Weights of a small GPT-style language model, trained from scratch on English Wikipedia.
Architecture: rotary positions, tied embeddings.
MLP neurons of a small language model. Each row is named by its layer, matrix (up: input weights) and neuron, and shows model dimensions 517-612. Each number is 128 + 24 x the weight over its row's rms, rounded and kept within 0 to 255. Numbers have three digits each.
A block is one neuron, or neurons of one layer that tend to fire together. After each block is what it responds to, as a language model described it from the Wikipedia text at the highest values.

L2.up150:155109133117107169121097137145114105111146116096130117118125109143148100113148136092138143095099081172159108145115147094146125131138122113113144054111154135142125124115108133159117165149060098104114117129108136111113162112102151165134133145130146151155191114111120112139174102120173131095
L2.up2069:126111109159099139168130130116161150163160134145092127143125099093111114101136103126158124109110146153174121103134132113150125128130119140111145115140132130170106139107114112106129114117101089140131126164089133105117148124147122103144143171175097124072167073161135109117111114142179138092
Description: Opening sub-word piece of a longer word still being spelled out, often in chemistry or biology text, e.g. de(hydrogenase), organ(ic), h(ν), plus the word bond.

L5.up459:143117126130056103142114163118137140130116139122136106112134142142148106129139145121139097164134142112162097108084126149132112156142121128119114165115149153140099163133182212156155093083150100129164146143139109134116145144144132140125151150141113110142126085153158111103117084053130139115
L5.up857:123116091149119131109167127089127127125143165195149130105087178094157142105136100103128180122165114139124092121083118151151109120120120137113135131153159140109143133102121178179153117150075107121149136114143142106037098143124101134128129146143127131161158165143118105158126115098174119146
L5.up956:134149118157105123172089130134091155162122133126144110160131133146151148147124145081172111126108161120118173138114119153172099105111131105105108157131121167133117132150162194117167139118104134135135127081114111148084123095127110128164151153114150141136091101109151118124096090130132117098
L5.up962:131134164138124146114109117109169109137109124130107127114083106127141112133092159148138125118098137129134126108152119118133162185121126116149078119111138122128079101167139143176174121179144112155122096125173090126113113154125110121109169162136149105181120116141131145111119108107147152175
L5.up996:107105109135088099129138108142119127149118135129123109101092120111102130123126144115103148124169114129150109113151125144179137143093109128103124114126180127123108129151086177130115126123136102150146127133117162115139135112087119141082145172099142114126157089083091150130183115117159149161
L5.up1062:122111107176096103115168190112101117178131119127151111152109130111117117114109126106130144136131101112143123163100147106164154174133116145146143155096147140152174117157105128187154129153138128122139129146104120149094174119112118134136137147130122155101129125121101138146152137123139136120
L5.up1780:135151122148086112147131130120158111147090128134155107154099152143130119122154158119144122084107139135145104180144114148174163133113100129132151117119111140156095089129119126136110090116150100158148133130161130148135148108152120128084144138110113132112168135158170121104161145120117162147
L5.up1928:165131146177141135186167138123135119149129170157114121069096162119169098148136168146135107119127157132097144114101101150124108112105118155118135098144116181186135154072126162116138121075137114123120143123192133086153095159124099156146079174212072081128114095150119066079139144111103120157
Description: Separators (|, ;, /) right after a single-digit number in sports stats tables, as in "1 | 0", "0; 0"; weaker on scattered word pieces and numbers.

L3.up181:108140076124128061118156161166108048148155132125166108114112115108135112096146099148160111122124137147156118127087126122122137097081107135122143107118145141093150130123150143108094114114125113143117063165113119152113117123124156124141155132143094143158164116143125121116133120172122128129
L3.up1302:136170141151091092144119109153129105149124162098122118166116123155136133131149121138143126147149117102153157137132150116114111157150141139167154143176085130150111145125130136112104177128141133149115084115139093099112153113126131110128138130110122119165179117127070172107100127134151123113
L3.up1337:141149100149132098130162103125165124119106140128116123148132140079129153131122157145126109143128171108127166160111122132150134106156085124164141113181127096132108094082121126134114159100099114142117099129126143117091112162118121108104125164133122105136170079115121114149092130123142115143
L3.up1981:174135135128112125148124130125136118117078136155115092130135107131145107102131098097114087135166140144150127155126148174154178117123132146124130085170131154096158124129083152156078104122108098148160105156130112096131123098116099112120135151169126123138157103177113125125096110145174101120
Description: Individual digit tokens within four-digit years, mostly the leading 2 of 20xx after In (In 2018), also inner digits (2022, 1813); weaker on mid-word pieces.

L3.up248:117114129079122146100126101129110160136140137158111111145098159132142118147112147118113175100138158148117142149155133107105144129115125132159095124157113137148089164118136157145143138128099129115102123141123108121145139080073129126191139099143130149136205151110094157135129143146149131126
L3.up1727:150120153130152126123129160184073142088114128145143118150097148146105140110121149130172108157182159155145116160106116158120148130103108159147136124152114099146132120111124134104134125101128119124103177116125127115085177056107050123145153145099134135132159061126105108087098151126145141097
L3.up1809:064126146102118121094100134179093165128143096140171113093121175149126113113119136137092147084113113126132134151130131108114133098089089154129112108153131109106109100101111177133122140169118142141113129141122133141150143144134138143120134157158127128137151110150099089116153157117125153153
L3.up2027:124135112079133115145157120118168170144080109103146119117115125149129136139106150100139129147144154184186109142142129120118135118136165117126126149141160115141148122120115184144133121096125128086093136121139109105155108136098162108164144103121158144142106132140111127153128111150154146134
Description: The article an before a noun (an interview, an article) and word-initial prefixes like un- and en- (unfair, unanimous, enfeoffed), plus occasional header tokens.

L3.up241:094175123147120126134119165142122161112103161129138119095104128134125130116101104141125095152146140199129083127120094116114122135148114168109109143106098185127143109180101110137149130138142113173126152110137146140121115132110117108113154136150152137166142110166141124111130118094112137136
L3.up371:109159107132128117127139147103128093134180151082099116150096100175132115073149107151165128113129118155130120132130118100093134124109105127137129148086083111166135117128119125115121104116115135112130152126060138128102147101089162088113137143177108167104159115160148125120102128116176121169
L3.up775:113123112117121100141161188123108142146118123115136122125138109119130119148117136152204129086195121118126105127114099105152158103113156154156126171104102122064135153130078111132107123141120102158113124104128138120111106122127121131115099162139143118083174112120081125124118134132165151162
L3.up1785:118140130118174156154133094151068129129104162120176077125104142135102163099092148171129142127140124124139134124126099145186149112133134165130129110113138164143081144128137117142148115125105108138142144121105131121107123116123164119113165137142088147118123110131133146114147084142145115130
Description: Nouns naming a work, medium or entity, usually right after "the", such as book, film, novel, game, city, country, album, series, plus assorted word-final pieces like -ina and -ana.

L2.up77:142137135116076118137129109092103120111136188147138097106135097058116114149134127115159129153114202156124119117082072099138154123110153143130114095081171162144150114149133105157138127137106126157144138117139128116127132147137128135147187093169130152160124111117161134147108128121205085112
L2.up1068:115134140106132144131122178126064151098122125100168098158111101152169124121127101084156145133140133134152114160143130167109131138122113116155120094135115151161142180137087133115156145170141140098118131160113149112139110117118142083109093131144100134171125107144171140134122205094159112119
Description: Tokens leading into a rank or chart placing, such as peaked at, number, top-ten, tenth, charted; weaker on superlatives (-est) and word pieces in sports tables.

L2.up281:134125136103137133105150155126132107091115128132159116135083115113124098084141116119123133107122146143158111145099092149148098145114120121120115106129119134095096104163110125157163101102154140137095158096171116106130110126114127127165149159090145191130127129104138100170109113131137155130
L2.up1615:125116091152134151113156135137119134138168126132110095139121124111100094077099144110096120127138168168213129127102111116146083098128150151152114148120114131140107102145095114128140116123131123145118101111156142095143126129101166113137164100113097142102130106151115146187122116107114096128
Description: Final word pieces completing a person's first name, often in tables or cast lists, such as Javi-er, Kristín-a, Jenni-fer, Iv-án.

L2.up902:149180133120112108110129148132092145103080104162112088121128116126159130101161115153150125151131148137150167149141099105121140145108090132092126115171106128093132161154074139104117116120144119143098161136128109119112149112108131150175105116139126130099136090095100128145129118170161190102
L2.up1559:150139097138130094162125112114120118126104127116113076104115127122187136117154165126134140144148157135108136089162149132151058121116116101123148131122119119129144124132122133149098148132109108123135114134152098126142130121115141136131142137144156133150148074127118122110137097120117156171
Description: The digit 1 as the first digit of a number after a space, bracket or symbol, as in coordinates (120°14′), years (1981, 1930), dates and table counts.

L2.up412:104145109080168145155145114119149170074160116059143085071124137144127108138108148144125142126115168156169151122104108150131127115117089147149052182144157136117117119125158103145104149140115134106147109121171175128146096165123130103120117144124144152150174115127141120116138149124181121136
L2.up2079:096140094120158115101152142119150085113125170117129108122088162124122185143113106140110135116153151170156172113150074160137147100090153139113124151104126132109104074084130125167133127131133125111082107115162147099122117135120145104124120164111120101156155101114132108144100143168155115175
Description: Final token of country, state and nationality names or demonyms, often suffixes completing the word, e.g. Algeria-n, United States, Japanese, Alberta.

L5.up628:144133158081110122094113169132129124148115162143150120072141143174117118110114162128110088143151151180172130111113117138153093132143131143149107094083155138130181128126117132125147118156113122154143093141166131122087135114105095133128129133139157131121116119140153104143118152113137122153
L5.up846:142141124156124104097113178123139153141135145149125133121124139163103124111080189137100107143140121158150112108146166138144129113120112132166140110102115081130099129139125144108107132138101138130151116102092122100085156138146076086123107128118127116107106117134136152133154163127137137117
L5.up921:126100116078153125100094137108140116144096164125142098089127148179115139140086115127138141111171123119122125163073114125158127130116134124134154105100105165135142126112177154134118170137186131165143122126155148122113089129130132160151136141125183066127133147143150143146129131145148100130
L5.up1227:135149143090133094114100144090139154123138144167110117070108122144123120122116142163137083133149107144171116120164130098133135126102095125181126109117136123126119142100145129116119140164109130144149151103162135109107114122115115119179139142136172095124123106129154117147136111110135134133
L5.up1543:091167104147122128122109162161124136101154174093162108154162121087095152126140171155139090125160110125120133135097151121141160139138098162137140110118132146097140107122189131098166180141122140156152074148118185120072142106156100124121089144106138140152142109121110146155092120103124148136
L5.up1566:131123167143109111146105147116094088089143146168132105121162184126131112147122153141195107138118098127127158120149100137081090120064136138135110085126088134126105141154136141133158128121129129159132154148093098134092160100086122128128081129110128125166115122129125146109122097101146132171
L5.up1996:146071121160155127103101187178120100146166154132144120145132125154132117107079208131187199126167149106144123119116117130140085118110136123191142095134135151134115138155111142149149165146116134142166144157144159106106149135080129077124105162077128120115070147173151160126103120111123141153
L5.up2068:117124147106120122159091153130106116118163158176139130101103132131092087086096153124145156147127139104131163121133150116138108125114108119154088174126149151171135162097108136112112180123148132128155120120179095133068080127146086158147161126152163146175153119134136121150120145095121125131
Description: Last token of a sentence-opening time or circumstance phrase before the main clause, e.g. year digit in "In 1859", "occasion", comma after "According to X".

L3.up379:120078096167092137159162130145132144123097116115098118126112136148091112135092125085137126117137147135128159146135085145134161129101133131146148152139152136136127188106102152142141095140143125102122122156138172136140087126135106113101162123106095118132108118132115152109154127123133122117
L3.up867:131127086114146115135144125176113167113182119139180115141135144142134123107123153136124130122168158108104092161124120143178143153123157109114155145108163134100163146124118134153103129126137129155142128143131153092141122130159112124157134143118123122136091121116108170155128126162136088163
L3.up1205:138134139091079120140085164159107160121166139155121100147141122136157133133112124133117110123117153108112108115123149133197118115108129110146162121133100130118143161165118184134135121153111124146129131127159178099117098138157140149113135149146112140132137082145124142116117141118154106128
L3.up1253:146109139081124155113131110114113135116128133102126087122133166150106087158112143144136152172101180116128152115163115173090122140080102146093123134118155136100112156088111153119161094136146117125101088161137136141126101138103142062126137152125127099161089081108163156156182124143134159122
Description: The space or separator opening a numeric cell in later columns of sports stats tables, such as goals, totals or points; also coordinate digits.

L5.up163:113081109153155083105106146117144139115139128150095135076128130082119117137126145138125140078164149112150110112144066125154119120105099118134142133120104147186105124132124108100142087143138097140132167149112124130116129170174133144144112122132124112102144091151104151121129144112158127163
L5.up179:130156145136161104152156146122121107103140140124097099108141105145117139110150106144148111132124133098160134144139136179158122125106130160135181148098131138175125134113089111190163084149108121159144148140100129130134181125111081077124159130129146140198141089133136097106144141168169101146
L5.up272:134138145114123072126102131089132135134150157141090112130111067064102117122144127135093133134117132109109113132129102154117126116140094137086123132121148153119124181110091104125135149149113084095147096133087170146120225179104125088111123169142082124155149134126153142124118135135167151154
L5.up421:149110131144112066156127152156107127173120143119135114155119134153124113126122145135132172130125159146122149112096163154131154180145132148133124109129085076102129115078130125113169151133149094152129118148143119099128125118111077117089141123124109152162099121156117159139125113098144150096
L5.up766:116129096137127059135094113163172120115145172089163104102127144090100131129131104147118125108113113147129138121146135121147166131139130118117101142130155136152087131127120110144123122156142088150143120138132106114113105178130110113118147148135097121169130125124090132108128145169140125134
L5.up1884:127085143137142111104120125099094153134113141144105125150101118113149120064098113132122174107117130087118110133096156147124107138114142137110124095146115089144150114109109140136163119167107119115089117143112158176113120136119090126133139142116109137130137123106132149146158142133125099109
L5.up1945:158150131131132116132142151128074117099126145126129117140160153134088129117132105125127106146122120109141180119130140152170151122137118174164137144100172142132136126180103103121141117114150117142178117099131105102121102154159110120091158116148096130131118121118122085091106136096129111129
L5.up2091:126135112134096113161088112113107138108133111149090098110126129102105110158157088089112167110099122129117127118142141125131148138144093128178142092126068090137122127133117098123190092129131081140129120113130108144114113136101112163105146126114087127104135130142111121098149161126160141135
Description: First piece of a word split into subword tokens, often after a space or number, such as ca in casualties/cavalry, fla in flaky, cu in cu in.

L2.up306:105146128161143090069141152164138160160165126168104110110141117084173140136119114142134117141155139153158132155114139141110115101137127146114126137116071148148134132156116138179123158153114126097134103092139128103085099133149160106084130128141103177115139101152109127168135119141159091175
L2.up945:131128116139129149159130155155112166135148123126114109149108152085149134149124174139178158163143143152165149094076142118166164160108153140132134093162121133059157107140139152103127107154130093154128132118145166159107143142113131135133089104125134111162148130169095148206136140140146138145
Description: The third digit of four-digit years, usually 1 or 2 after "20" or "19" (20'2'4, 19'1'8), in dates, tables and career text.

L5.up386:170152131117120126095116100126119130134131118102189114104124132118124116129132116147164149148118202121154106144103106084117129110119117126124111138148127146130110139093126176122143113118129101167104149184132204140125150094175139098108122161168105118121154144154163102146152080122121154140
L5.up528:153145139115116149161067178125109083096112158115095109123100088113119117106123134127179129109133143143148117144086122120135159134142110160112158142132098108178096119124112167123145149106081143176141123156135133139141130131144124143136124124147122138101141124092128100150125134135162120106
L5.up582:070116119138157074080150128139143150130144145092104116131109160144129142094123146108145137120140110144148126123152115098108107159122137129145139136117159151142084106163120135138127124111131088198083135107171162147129106157102164164154154130128122149116115099167106115168109119116119135091
L5.up647:112098110121169108089149162123125142196123109109145113123112130158131144121090156118143114111105167130175172089140108105125090122095129103123168150158172156144119099159129112128113101153110114117065148122136140128103118123112131132158127139107098146130091102148086092147137086124143149123
L5.up755:095159123152158133086122129151125130158160138157102121134117134128140169149120109165130122132106109142152169122119170131135120135141071107095113156132162146164079136094133142193130131128145103159150128154111161097142134132114123098167116122141093173163127126096117147132103096150152113141
L5.up892:138131144131155118113096155110107110104147167145092099101134149127143154105129110096097178137120110167144146155120133118148138115118144129089099136139079138131102149188103135119119137123122131177121104137155130123125141109126120152123134149149108103165162110122099113167099142116146100108
L5.up908:105146124150113074144129116154124129188146187132154123138109134129162132064081120101143124160131125175156150138124106150091121129142114140128106092111178150128111104084133164150128100125153113184086128139110189118098094086098134084142150145128146130152120166051109115147082115120118106133
L5.up1972:135093167115119103105073181131105099112170139105111110094144067142101102093141138101120138093090138141146163134125098097121137174127098157115126106128079123146131144126145145122150136108117113148115164140177104133104139146142125120140113097149113125147156122118086132169142124144131141153
Description: Category nouns and partial first names right before a proper name is spelled out, e.g. the video game, rock band, Maxim magazine, or Wal-(ter).

L5.up187:150107158128152158157131136162187137116124139103090110147151129089156149132080165121117116099145211117112154155107138139148119099108139134146102144172128161144071091099129119115127163112156116131132154130168123057130105119148090149091112153128127139146137117153098157150164126138132171152
L5.up240:092146099088171172092110144147111134127110114119137127111115147136170123078121132121142100095144112136109102129137101106142124114139142108097118094129113141135134104135114145147153178111120136159149120134107114094124112099125117168115094129139153133111147107156091086158075111129139166117
L5.up515:099172123141158149120155131096113141142137116134138103090139126117137169135100154132098126129149098124133092136124110146195115149108157109120100128106094150099105084125126134174147085175074131148151115109082121111098115148114156116093111133166140118094150096166107148137161137113152146119
L5.up675:119188098142183098137150145113121080128128129157111132123121116092151150082126124126108114122110155133122104083133101084138096109130116128158097154180104110074098138198111125080121144146120113071156130117094095143117119141151130158150133186145134148124161118157073096143096130151091220101
L5.up728:137136127122107148088152118087135150079113109134128120158126085127146111087101113065125102083115137115121103119073118168135112151151124130140122120160125128148118085117085131112142139131093155110159104146127094122137098114110103145176105143109168160127141147157063089131148091175138153105
L5.up997:143157127159120111089142144120082103188180134099116122139120102161132117117123129075098092151105127137134135090146112115142141137142126168166144145151131132115098129127107105130131096098121148132113091159138143120142116156120129152133146149094105148129138122137127152107164118120140108110
L5.up1593:150140133145121124077150150074153117099110114149100102148130119121118151128124097053126152083131147096121104110106123130134178083113178138158149089140091143157121100127102124102154117147082092167145129126139137144149125108129104138136146168116141105115162131166103143100158150131102159142
L5.up1651:156151148081125104163131127143170119117133124151109129159101131130124127154124134083095111130139142096131135064159133095157122125121144127162083132213119134104095113163118096117140121119120116109145113085134169101120128124122109166149162135151144132164143107120153124105130139099127149123
Description: The leading 1 of four-digit years, especially birth years after a month and day in biography openings, e.g. June 14, 1946; weaker on scattered tokens.

L5.up467:161109122127138163149149172141116115133148154123120112109138092108134109111131145124174115110162162105116074080094133124140159119120144124178158145105108131129115189145086108147105138129088105106115146152124167113137127138127155126117079124141101123126139133125131149130112100139147134162
L5.up548:156160123133113137151163162139093155142145169111160114144137159157125110092098135156125136132105130171108127123127147103144136109138119134145167101136096127154116123128074155164101100114099075105081158084148126111085159122148110151151086175132128168131163113130140107132133161133159116140
L5.up723:100161128138150094136124118134103123144163145105131117121119071139146126121112098159136129100125120134115123135151138123139154156124155148112125116185090130173078169192103147153106125185092143100113073109106094121081185163084184079154123126150100150118144137100139147126139160112126117166
L5.up804:093111188121105130096113125146162138138122154078163127159171082113168087104138131127156140103146121136107131171141147115099136093165117146108121138139096172123099165146126148129097132152128135107150134075121111079100145119107155133100108135122164115101117123132132122143108133136128152158
L5.up814:106142140116096137155149183131073108145146144109143109135137107076120105125112122102148116120166131157130106148152163135148122168152117151134118102119063169179143143148067121122126146169112129139154111087127146123095121142138133115097116117156125108161100094147139136155109152098115143120
L5.up1442:111140146098138113141149110153109119148128080121101091148176123111144152113145126119143151130146141096137145126129153099132144153140155167106165142117139116134118132099109121155136145088099081079120113100108118100128124126080099117178108157088093103109164121137124095103098112144153124115
L5.up1947:201118173117128153135198206177140128158154113104156122119107104096111136092112131125154103100160146086147137116112145139141102148172125113104128151110110167117135105156141134145087133132095131119098125105096103099107137136116125149101097111082108126123096115130153141157103135124116139161
L5.up2015:122179121165156109130117149164121155105152134092160113115143131103136148134130123092125133117115135112108126121135149107140131125171141145119165167136114125189082113156096127151080132142102145151112140086124157102155120165118143127178123138189173093147162118136083098097141116163140134167
Description: The and or comma joining two adjectives or modifiers before a noun, as in rough and flaky, hot, humid, written and directed; weaker on most, very, It.

L5.up30:189082100142153124113111096126087111154134108131127115176146129145163117118137163093127155127127137108098130138139140127120119164122123126134118088180147065080109126137146156137150099120097093127148121134133128111147157133142113155138138162126111124137192137154098111131089114085108112119
L5.up268:139175128129138080127122127103139178132109105165118105121115146118106136106125122166115150128128119100142154154149127123146112134146148135184123126198104142164167116122091130160095099162100081107138083090136137061106136133117087138132101180104149094110145104129115137106101154154145154127
L5.up343:061120151112123111095107153139135143094112169138150110166153179142191157080151121094138118126139171127092154069112151172125109141137103135106122128141090109145112108083104111133165094144109154187146100146124134149135108121146131131135150163115152116141105085120105154188122095140129145148
L5.up992:128128083127134091150119181115145129098096155105116092114100169132073126143127155117112120100156158144172097103146111136116144113133127157127105124132115142132141087104091108136131118137149117130146131096163145107125140135151133096101106126135132123148159085133149126100098112141138141134
L5.up1356:116117136122157137152119150148146143138133116123132110128135090122143148129118158131147083153188153135153140129121154141145127137098101110113124090129131148135098129176159157115077111151094124097169125105153103150105129162155162110058123119115073090099163106111142130109064131079155181128
L5.up1797:095113111131137137153101134134137154100141148116119100106091145084156106140133146104158100162182143116154150107122145122160095166162082124122173155131137161172091135121143142156086102140154139119170082126132172128108144135115122140133119162126101127141118158130108107128115110111143126167
L5.up2040:109152080143126077105105126139117123145137176181156098150105142117112088126129150135143166097111188111129184121162117122116172123156121153104139114159131149140100129126130084115107131146120103119181087156123120191102118154109130129131158151145132126200127103164120139152093121091154136123
L5.up2046:141165111117129114115149114093100138102136149120108103138143147146154146152149133109118178131113179087155130101143106138145152142136135101085109153190140121150116117152095116132114127183114112080153121131173126131096105131114122126104142150133138139169137096159097148113133150097107161135
Description: The second digit of four-digit years (the 0 in 2007, 2020), or the leading 1 in 1920, mostly after day-month dates or "in".

L3.up396:143156132098113158104134112106129157164113110148119100116140146143148157133139134105144113149102123144130104108140115154156124128134114182144152062121145117164153134129103131148131107118049052161132150126159102110131109138146137174157133131101101128130224111125166090107173092128117123106
L3.up1125:169110087108111148118115132136152159133117169124113119120149148082095167130137178101127135094091136124129090126147122123136107096100151110136124126186127126124159148149082144142145106082145151149086152157134123114126143129120153113104133133092138143137142126105130131119141120102131173111
L3.up1657:167123100097144126126151109126140089127090167117125100096115139136123151136076122107063134104075112170104104098134099146135164100134128130092129091155150120115144125142111116136159166068119153128081135142168103173115138106154137171144119115135134160164136104132120116132134173140131144140
L3.up1954:133123156133102135151145149154133121151132148123098111141152105142122113154118155155142150129124193174098131090149138105145135131148112126114181117151132118143096091117081111125127136128110117110154128100133137121116109133169136140163173121120171122128155110098131140136161143183137147101
Description: Opening pieces of words split into several tokens, especially "al" (et al, algebras, alpha, altitude, aldehydes, al-Assad), also er, ra, Pro, Mid.

L2.up318:167106147117154144132146186129102103086149118122118103134120152111073117120136139146151136128135110115150133123079143108136114131094155156140127083111087154092108120083148150132126123111104119135116099120049175124065114125095155096111097137151124111078119089148133147185144153135128121144
L2.up913:154169109113101098087114151157113118121141117154145101141123119127101079122135149131135152172138065083116104104132114101131148119155150135156120092129129142155157139115121120128173118111143098149134120175151154094081090189171080099146109147155136119111172105137141165141167109118142113132
Description: Comma ending a sentence-opening time phrase such as In June 1999, During the 19th century, As of 2022, plus final digits of years (200-8).

L5.up32:141097111154161129157114114131124126115132123152118133130096114106147120094118115178137121146145142141097098135150097111165140150118131103152122111089114125104152105117135159148142146100124069123171117141103112139079131130134089060063082134143091153110178114133161104103152170136155116130
L5.up456:094159058105140160101090140119106126145127169112117114162103125116156127125125118136114118133101127155139102120151124125183117123135141178114141090133150138098101087138135106121132098129104144136166141137153146096131159117141096115104127120139102138106143100137160163154131146125163109124
L5.up549:134142117119116135124153137164111156126124113149150106141124075120125133157126136155147143131139133129141109155152144119142124144152093117128159144115164155136142156124127163116128097110110143138161084166127154138107138125137126089151138102136152107134136106139137131144177149138177110163
L5.up599:098148152116145100111147167132149153136150118151126139137104102163124127154109140085132155064157161115161106126112128146146093159131115092151140167159136154128122182173131096133152088108111111130136141107179180116149085154164121109153121161160067102167183127089084140130100142053128130150
L5.up1684:149144127118144104137167111164103111119118127179148131124091081119137106160116110155145102086148093127131101112152093113182157150143098181166162092117151152137116124147114129125121088107126102123166115132077121124100121125133099135098130132178148152088189121124171148085136142113121092155
L5.up1687:127128139086132092167129169145122159119160123166140112134097145146127087151117148141122167059115150102168093125137136147148124140126139117116143107139142134140079141119151153122119094113134135155177126115121126127127132146173131132083122106177130103114135134181103151149112133141141154094
L5.up1722:114146107136153116117112108184177144113131115123143112080129134114115140100158147149123145084115135167098152140111104129170172107115139138146157111192109126114114142119119125081134163123087097135136131101101186123108158145149126132106126167119186090110122112110123106101128128142157164085
L5.up1862:123102128123133122189130125188105128113119123118144108111109134096123114110114113126130123127197144135119145146158082143169116121125130100117138090092101156109145132175163094091125131177096112124141193114116122107086125124127169097121149127138189131111117129147089145113158162129141148127
Description: Final token of a place name or the comma in place strings like Beebo, Queensland or Davenport, Iowa, United States, often in geographic openings.

L3.up401:121096124129114177131157120127110121133139135121133137129121128144123139087102118152075052144147124142119111129144139069123123155143129148130109133122149122093139122115149131120118111124105122114164131087126112128114172086148139097144172170151135158110124097135126118123156131126149166097
L3.up977:130112134108190145167143123144165172105140104109118114122129131134119082121133107124092109128162121143170122117131115163142128116129084131158122128106098076150110119094185109136147136096143120105156102127096111101094141170141104083128136144128095124108140124170126149119138148126168166124
L3.up1009:098138120123160164150130143126168103114103204108117103124113114122114084144116124104102124156143144129155127125062093142141138151114083185128135166133106134097115134123145113134092117131165143121136116111107129142102162132068099070159145138112095132105139099170146127125103142146147117148
L3.up1268:109103157106123127125179145107120132129124130118132097142109131096075093158134165163117155099136139145108112102140132160146154121092114124137130145099117101122163142064176159131126082125137101075148125128140158157113121111122152133139081153145137130106133133146126171106117145112143143152
Description: Fires on the word completing an "in" place or time phrase: countries, continents and cities (Japan, South Africa), months, and a year's final digit.

L3.up261:089163103144126152139171138139157153093120129120111125134137121179123124147136131148132106159138089145132105131065115151110112132113058109135125173154153123079130152097127090140123152099130132143134139147153124159131172098141125072168130146101112158152130136144144127174127095148145108085
L3.up1279:088070121091147129115133155139116119114120124119119116128119169094122121117089141121090117145116129128123148112110099063147087138139105110127145118146094099087136134116119137131111140134097124130129121115072124129090134114129115153124101095125102148175093116204083127147100142166128165199
L3.up1580:119147122181156157170138136100094146095148125127148121135124154150103116088140131134107136155159155139146107099100088130147131179116162128108112180102110119114106111145118118142110121118131122132123093128116165155092133118143116111133116144128150127111128134150085142123128124123144158152
L3.up1696:090126122149166149102147081132157111100082151094130105131122100102127148134116151162167104126166143152145139101092145155153145172110121138133107133126086134132120170133123125104117111124111131124131133171135184155059126069078157111157144129099093146140118108121134148168150146136167127178
Description: Final digit of a four-digit year, especially after "In" opening a sentence, as in In 201|2, in 200|7, 195|8; occasionally other name/term endings.

L3.up364:121078140105138111145160117131085091116139085161122129165114094124087088123145130128164104159138159117166117139088124158114132140155121132141132113153097127147159170143113107094115124138126098089126116100143090157146164119102150099116122156126134126109127133106153128149140115142121097103
L3.up443:141171137063141089144148143106093126097129143092167121141128138141074123133104141116106159151089117125119113143131110182140104121148081124101157123127106168116092140107140152127151117169148056138142134135118117147136156075156097124112185133157142139138104106120119146132113157124150128125
L3.up756:091150157097150107132155165092136136097113140173133104110109093128088157182103150180116115133134134129137147122111145118114161118116100136106124059111133149102067156092157146126128152145133118145102114130129096126122098121134101091132169136149108124148140104064137132140135162138145142172
L3.up1638:122137097152158088161132109157077103115108184149171119159091132120130151078080155090135146156111123134145127112113137152145131162140133166105109112147106130170122156093112110149126123152133140143115127135123160091137142150125103156153131129116136110114123125089139175131111120123078121142
Description: Words completing time or sequence adverbials, mostly "time" in "at this time" or "at that time", plus also, then, later, soon, usually, subsequently.

L2.up1088:126157116125149128137132170161133158146123155157127102132130097119095094110111168128113164094162163088132123105122113128142134111104131090171161148141125175149073136100123169150117155180142175189117144085154133149130137113104147134129115142164130133152099105149140128141129145113116136140
L2.up1662:141120093089167103132113127147151159100131164145145111101141125138094132095127153093111140096150117123110108149149134186139128104097142107099164116093113155140114134102086135156155137120112127168186146101097163117131077153123094128137132161192146096139117078116120077141143137089125190114
Description: Slash separators in footballer career tables (Brentford / 8 / (0)), ft in height or elevation figures, and mid-word pieces of names and words (Bill-u, Wu, dia).

L5.up33:137125116144123109118093188112107121108123144122158113109146115143117128114128143116166131130096123085172132135112141137171154109157126159156161150171101173182088119095137124134069164145096101112131122102106094109098206135139102089116112148101147136108136103173140122151126126116131144123
L5.up225:148101106103090124125153155192070163110084147093131108164085139110122163110143186156104159107154177132160107133139132130124117140139148120140120145110108107122101148128125131158123141141135104125159138084161144057145198142125107167118142132126158130144163128172147130154150134110116156107
L5.up1263:141135094128158109136104133112072131132148112158136097105162147146121131135122135105130137128157138129157101117081119160169138106118132147134181132125065099126107130140122098153112148109090107132138179154087132156112133141110120096116127160131136122133157111142121067132115151063131150100
L5.up1270:114127117129147106119114113171091152130175162134119111167144160083129095095152169098137162143097124109157132132142137109144135144159167130154185148127113174148129135120143120134136152092131099119109141101135143116129105118140111140114146121127136145131142102109141097142115117123153115094
L5.up1519:111155114122153132141104164101108171120139131150160082139138139102135144120122185152126162138137136090169138118144128108140112077096118165147159134108148153150082107155136151109134160140134126181152149148144105121100204128135121151127127134155108086163094100163142122144108132077114154186
L5.up1616:154120091156086116132086110122111137155117160128118134104080074173138092120133147165082124116112119140153061132105116162130138103129117174132157151136154154120098054115151147176102138188144124072160142127150133138124131141093128129152145121143083142145118123152128108124137148142126122118
L5.up1714:110112076133115122118141123137109108091144105094119118104150105124062143080131126132146116129107162131080127110099130125111167147156128137137174146156085179150169129141102138098090124192113130141127162137112112100119134097134127114133118156090169130175147106152076120148120120128108115142
L5.up1924:100130155122153091169063105114141174114104147140158109107101147148159115126118155125137118132109170104130133165120123086139100186136130147087160157135180152159086115101084162126122081168162120109171102099129127147111136139130118137138107165122100120174102123154126127132100115153167150132
Description: Fires on the third digit of years (20'2'5, 17'0'0s) and inside sentence-level adverbials or connectives such as similarly, however, furthermore, later.